From a checkpoint of a small transformer trained on Wikipedia.
Architecture: learned positions, tied embeddings.
Training: 160M tokens, 4877 steps.
MLP neurons of a small language model. Each row is named by its layer, matrix (up: input weights) and neuron, and shows model dimensions 0-63. Each number is 200 + 40 x the weight over its row's rms, rounded and kept within 0 to 999.
Before each neuron's rows, "fires on" lists the tokens most often at its 100 highest values on Wikipedia text that the model never trained on.

fires on: ",", " and"
L9.up503,174,215,224,189,231,228,199,207,234,178,190,208,267,211,202,183,228,235,203,271,219,167,147,138,243,209,235,149,159,152,199,176,227,179,177,168,197,181,203,200,205,196,230,244,272,215,220,232,237,221,157,166,187,187,199,165,183,165,152,259,227,242,235,157

fires on: ",", " life", " death", " War"
L5.up77,183,197,219,225,208,211,160,247,233,240,74,212,217,162,241,114,230,184,173,269,132,206,169,226,151,155,146,167,177,107,195,155,266,207,191,238,237,210,207,209,215,174,198,248,232,216,177,191,168,239,246,177,164,267,200,174,216,135,142,215,254,269,221,193

fires on: ",", "4", ":", " season", " War", " England"
L3.up519,169,175,146,201,213,171,199,173,158,171,196,242,145,247,200,190,241,163,259,234,177,185,150,167,168,108,201,220,177,143,201,247,221,202,230,123,126,199,214,157,271,219,200,175,180,180,193,156,176,160,202,176,120,222,197,122,112,254,175,200,139,191,229,179

fires on: ",", " F", " P", ".", ":"
L12.up66,238,165,233,153,186,152,204,239,162,177,271,302,191,291,142,211,191,149,167,236,163,189,184,239,205,138,198,220,243,186,241,257,249,269,239,197,225,243,150,206,172,202,197,233,135,118,205,154,202,92,217,174,135,206,180,188,188,165,197,186,198,194,153,162

fires on: " an", " the", " ", "0", "-"
L12.up338,131,233,228,195,206,239,167,154,143,203,227,179,204,231,203,185,221,297,211,286,220,149,171,162,220,157,279,244,242,224,183,234,234,194,216,249,173,179,181,152,185,210,175,205,119,221,132,213,169,204,191,164,195,167,225,279,212,167,264,167,270,227,193,231

fires on: " of", " is", "rm", "at", " While", " Cons"
L7.up461,257,194,71,266,216,146,189,201,180,232,232,229,236,201,173,102,266,193,163,161,132,230,222,259,232,153,193,264,140,232,173,190,191,142,193,205,133,201,260,264,198,203,251,171,213,158,162,188,201,265,164,200,191,220,179,157,194,220,226,240,219,181,154,205

fires on: ".", " the", " Dec", " Rank", " Ne", "ec"
L6.up89,165,219,238,222,224,211,183,139,121,166,232,244,288,200,159,210,195,200,157,212,208,128,224,215,180,264,192,157,256,203,194,194,272,201,290,177,180,196,270,211,204,188,192,236,176,174,170,204,220,234,233,224,249,177,193,262,155,188,110,208,219,213,256,198

fires on: " time", " general", " years", " first", " and", " final"
L4.up364,173,226,168,261,256,160,269,181,220,193,266,250,206,293,192,186,262,230,260,200,205,229,217,223,278,178,204,241,137,154,203,212,254,185,160,114,187,252,306,79,156,218,200,247,183,215,238,267,218,217,210,223,192,270,277,154,197,147,199,236,175,259,206,208

fires on: " =\n\n", "\n\n", ",", ")\n\n", " Bow"
L4.up398,156,195,150,248,195,207,166,245,216,155,187,236,230,202,185,173,233,225,190,199,99,230,190,231,157,167,261,221,141,271,155,149,237,176,224,213,126,214,232,284,212,206,193,212,264,176,199,202,148,291,188,240,160,192,200,167,188,180,176,205,267,192,229,177

fires on: " |", "-", ",", ":", " and"
L14.up215,218,193,171,208,214,154,197,220,191,127,137,275,183,216,180,194,282,189,182,197,151,274,233,239,133,201,229,137,151,229,220,176,70,193,186,285,189,290,221,221,196,137,204,212,225,237,228,160,171,205,272,245,184,271,222,249,243,212,230,185,155,236,196,178

fires on: ".", "9", "1", " the", "8", "2"
L6.up466,160,229,175,263,174,220,249,178,160,235,173,244,224,255,202,144,207,239,148,178,202,192,242,217,259,275,196,151,212,238,149,179,212,176,225,197,184,213,185,207,175,113,144,189,219,210,222,194,181,230,210,182,263,140,236,209,154,143,154,177,175,233,219,225

fires on: ",", " of", " a"
L4.up74,184,157,216,265,195,169,183,232,244,131,222,135,210,226,227,172,227,226,199,182,118,246,206,188,160,178,220,139,224,261,216,241,179,198,234,231,190,206,227,258,167,192,219,165,199,196,207,176,150,217,194,173,238,270,192,252,193,239,167,159,272,165,226,201

fires on: ":", "==", ".", "adel"
L4.up444,219,230,212,162,196,146,216,219,228,201,152,223,202,237,219,235,165,149,165,226,261,198,246,209,200,266,170,178,240,209,203,210,242,214,184,310,186,230,230,222,183,190,164,230,121,193,245,173,189,168,173,258,191,135,120,155,176,140,138,282,155,217,209,256

fires on: "h", "ch", "l", "m", "r", "ö"
L7.up555,213,265,181,229,183,231,181,219,212,172,163,255,213,208,212,214,288,192,235,233,266,234,233,184,248,246,136,171,189,186,197,195,265,176,162,199,176,212,212,129,158,169,203,251,194,176,144,216,235,161,190,132,204,232,227,159,218,193,266,148,233,224,119,198

fires on: " l", "-", " dis", " ", "ex", "le"
L12.up199,137,189,222,181,179,305,218,202,159,240,200,203,201,233,170,206,221,245,170,183,165,166,201,204,195,191,218,119,193,179,193,208,236,215,153,205,187,255,230,190,150,221,217,259,143,246,301,236,232,237,223,240,269,213,223,257,190,208,195,266,175,234,186,141

fires on: " ", "0", " s", "5"
L14.up374,257,173,223,227,210,208,232,119,149,194,213,209,169,175,159,166,229,245,154,189,203,128,84,222,187,183,134,181,219,225,183,194,249,199,204,272,147,204,64,176,163,231,207,246,174,165,127,229,226,216,245,177,239,229,187,168,229,183,228,176,254,223,192,260

fires on: " \"", " ", " ("
L14.up494,274,175,135,188,189,183,218,165,224,157,149,175,261,89,156,190,141,233,160,241,190,252,213,172,196,123,211,188,181,250,177,176,164,156,201,124,211,214,214,106,206,194,230,164,182,217,243,231,167,222,224,239,181,229,223,251,173,155,197,183,238,287,182,194

fires on: " V", " v", " H", "h", " C"
L9.up61,141,271,166,175,229,153,168,185,218,133,228,212,203,231,228,182,194,244,236,190,229,103,252,204,191,269,116,183,221,161,223,186,190,195,179,260,227,276,192,175,230,243,216,303,274,200,217,223,196,171,190,183,223,269,176,127,203,191,244,142,187,188,208,193

fires on: "y", "l", "s", "al", "'", "r"
L6.up412,191,237,238,236,247,210,161,200,188,228,129,214,177,186,92,177,190,177,175,210,213,243,144,142,195,218,253,135,161,201,141,235,153,162,266,240,162,254,147,204,266,188,192,219,140,228,222,181,191,133,239,199,193,177,273,196,204,244,243,181,174,304,185,170

fires on: " |", ":", "f", "h", "ch"
L9.up292,201,199,203,159,215,239,115,171,162,154,174,189,170,263,261,271,251,206,206,219,241,246,220,258,217,227,176,226,216,163,161,170,276,216,116,198,191,222,211,181,150,125,174,153,221,247,237,162,259,200,221,166,197,215,213,160,263,236,211,153,227,168,131,205

fires on: "ly", "ed", "ing", "y", "ate", " |"
L11.up39,178,163,228,190,153,269,199,243,266,173,293,215,201,155,196,265,171,165,237,211,202,194,238,188,171,164,270,185,162,269,265,197,220,259,222,151,266,232,192,231,198,218,199,198,137,190,185,295,274,194,168,271,188,200,181,203,258,195,221,228,183,207,212,159

fires on: " F", " Win", " Sc", " f"
L4.up269,207,259,241,195,213,207,282,295,221,179,190,237,149,211,181,155,215,249,222,239,225,179,221,193,103,186,187,189,156,146,245,163,231,219,193,121,204,224,199,217,149,252,130,179,198,159,202,194,223,223,265,226,226,176,130,158,182,216,183,258,266,183,151,157

fires on: "y", "'", "i", "o", "u"
L6.up507,200,235,182,246,117,167,222,153,194,170,190,215,222,223,175,248,187,196,153,183,178,174,163,132,253,208,190,122,252,116,168,232,184,154,206,201,178,224,208,176,126,148,212,262,210,238,181,166,289,274,194,214,176,224,175,163,160,211,229,188,266,185,199,245

fires on: " M", " N", " F"
L14.up180,183,231,161,214,179,224,222,261,231,214,204,187,181,287,136,197,178,113,243,187,193,176,237,221,189,189,89,176,258,183,123,205,176,211,297,177,148,270,145,248,216,138,173,205,297,170,197,234,191,127,317,159,178,240,246,170,214,222,243,220,273,215,170,210

fires on: "==", "."
L6.up74,156,240,158,105,215,149,232,246,216,172,169,149,189,260,195,211,181,226,168,182,138,198,225,182,260,236,195,226,232,191,180,251,238,210,187,248,225,192,164,270,116,177,173,216,151,153,168,174,223,149,184,157,225,254,177,165,206,188,246,290,208,255,237,209

fires on: " N", " not"
L5.up117,150,240,172,192,241,191,179,182,263,149,180,222,186,253,156,255,223,104,190,152,188,253,181,121,180,144,142,234,179,237,259,154,182,218,251,229,220,281,221,219,225,179,243,171,209,193,107,186,183,146,223,178,251,277,275,189,168,252,164,205,194,220,222,207

fires on: "D", "==", " |\n\n", "pl", "d", "There"
L6.up333,241,242,170,213,224,290,154,270,201,180,230,180,136,258,197,157,248,157,195,222,175,215,125,191,189,128,240,181,228,164,193,114,205,164,162,276,210,290,206,239,160,190,225,174,243,214,260,159,195,175,255,187,197,199,136,212,136,146,192,269,205,208,170,228

fires on: "D", "V", " ARG", "ST", "FC", " ESP"
L3.up381,224,231,198,242,203,260,213,196,160,217,209,268,274,231,146,230,168,258,177,176,113,185,180,218,211,232,233,211,153,227,211,192,249,217,200,163,261,161,174,187,126,219,201,260,263,212,271,178,142,217,219,290,211,284,244,156,258,195,183,185,227,239,212,204

fires on: "-", ",", " and", " It", ":", " by"
L14.up195,215,221,133,153,145,210,164,264,180,128,196,314,212,215,132,139,230,238,265,169,254,168,264,198,201,239,125,161,168,153,213,186,199,196,192,142,171,201,159,210,177,168,156,154,230,210,204,100,196,216,218,230,183,182,189,205,154,190,161,231,147,146,166,262

fires on: " f", " b"
L3.up116,189,244,245,199,174,246,236,216,174,199,145,292,98,217,187,171,209,172,210,222,158,224,209,234,206,214,196,223,243,162,240,160,234,289,234,200,141,159,179,232,200,176,173,160,223,150,182,221,178,240,270,241,195,164,256,133,247,202,243,183,294,227,172,147

fires on: " and", " &"
L7.up21,152,158,192,186,199,223,231,232,210,173,216,256,225,229,173,192,247,214,184,221,166,119,174,176,181,320,198,180,206,186,202,119,247,235,194,139,239,201,163,155,220,191,194,264,284,199,204,225,263,237,145,203,180,214,221,196,165,195,193,251,198,283,159,187

fires on: "c", " of", "b", "v", "st", "n"
L9.up562,184,122,166,210,180,174,168,271,246,221,259,208,204,190,189,249,175,185,225,202,134,263,197,126,179,163,207,182,200,191,215,180,169,198,265,194,194,258,176,239,168,180,243,77,156,129,185,164,263,213,216,164,178,229,212,206,170,209,220,195,226,190,196,246

fires on: "od", "9", "7", "r", "b", "v"
L8.up170,224,168,176,271,189,238,174,258,142,214,192,175,167,249,112,183,216,233,215,228,225,209,252,239,116,251,148,255,268,175,251,234,213,168,153,181,215,171,167,195,202,219,205,158,215,144,212,199,208,145,171,106,215,114,209,170,226,214,238,270,237,191,270,171

fires on: "ate", "id", " \"", "ary", "it", ")"
L8.up60,261,272,200,143,182,161,130,138,225,190,165,173,294,146,226,163,193,294,156,177,109,229,240,222,107,186,206,206,112,205,180,220,141,211,277,183,158,252,202,154,201,205,233,309,122,209,201,182,198,233,183,273,189,268,155,226,215,235,139,247,220,256,193,188

fires on: " |", ";", ":", "-", " to"
L14.up328,236,215,193,175,246,178,226,159,183,188,169,254,224,173,209,232,245,211,239,206,117,167,217,209,173,279,205,192,209,201,147,167,193,212,220,241,213,229,139,214,172,178,188,266,213,262,282,192,225,169,244,247,229,170,154,244,226,226,143,203,209,223,189,177

fires on: "ian", "ic", ".S", " national", " National"
L5.up371,158,160,211,197,170,207,158,206,154,263,165,174,246,193,236,189,249,181,254,284,184,167,122,150,219,173,281,183,213,235,201,228,195,189,179,166,239,230,211,238,228,194,175,259,172,239,178,251,121,170,174,86,225,254,226,232,229,185,201,205,199,217,220,148

fires on: " ", ";", ":", "–", "-", "7"
L5.up422,258,274,222,199,145,204,253,218,174,150,198,259,135,172,138,220,134,119,271,146,208,192,207,177,193,263,229,189,184,168,201,185,219,166,246,240,135,198,221,223,162,315,116,187,166,191,144,172,215,257,272,247,238,147,238,233,207,214,130,209,197,135,204,219

fires on: " (", " |\n", ";", "\n", " ", "2"
L11.up225,187,218,136,218,228,219,164,241,176,184,220,166,195,198,156,200,177,255,147,252,239,235,121,144,136,141,219,176,183,192,192,242,175,264,298,217,222,166,193,164,163,208,188,223,202,215,212,258,136,219,228,275,212,216,190,210,183,143,238,114,209,260,239,178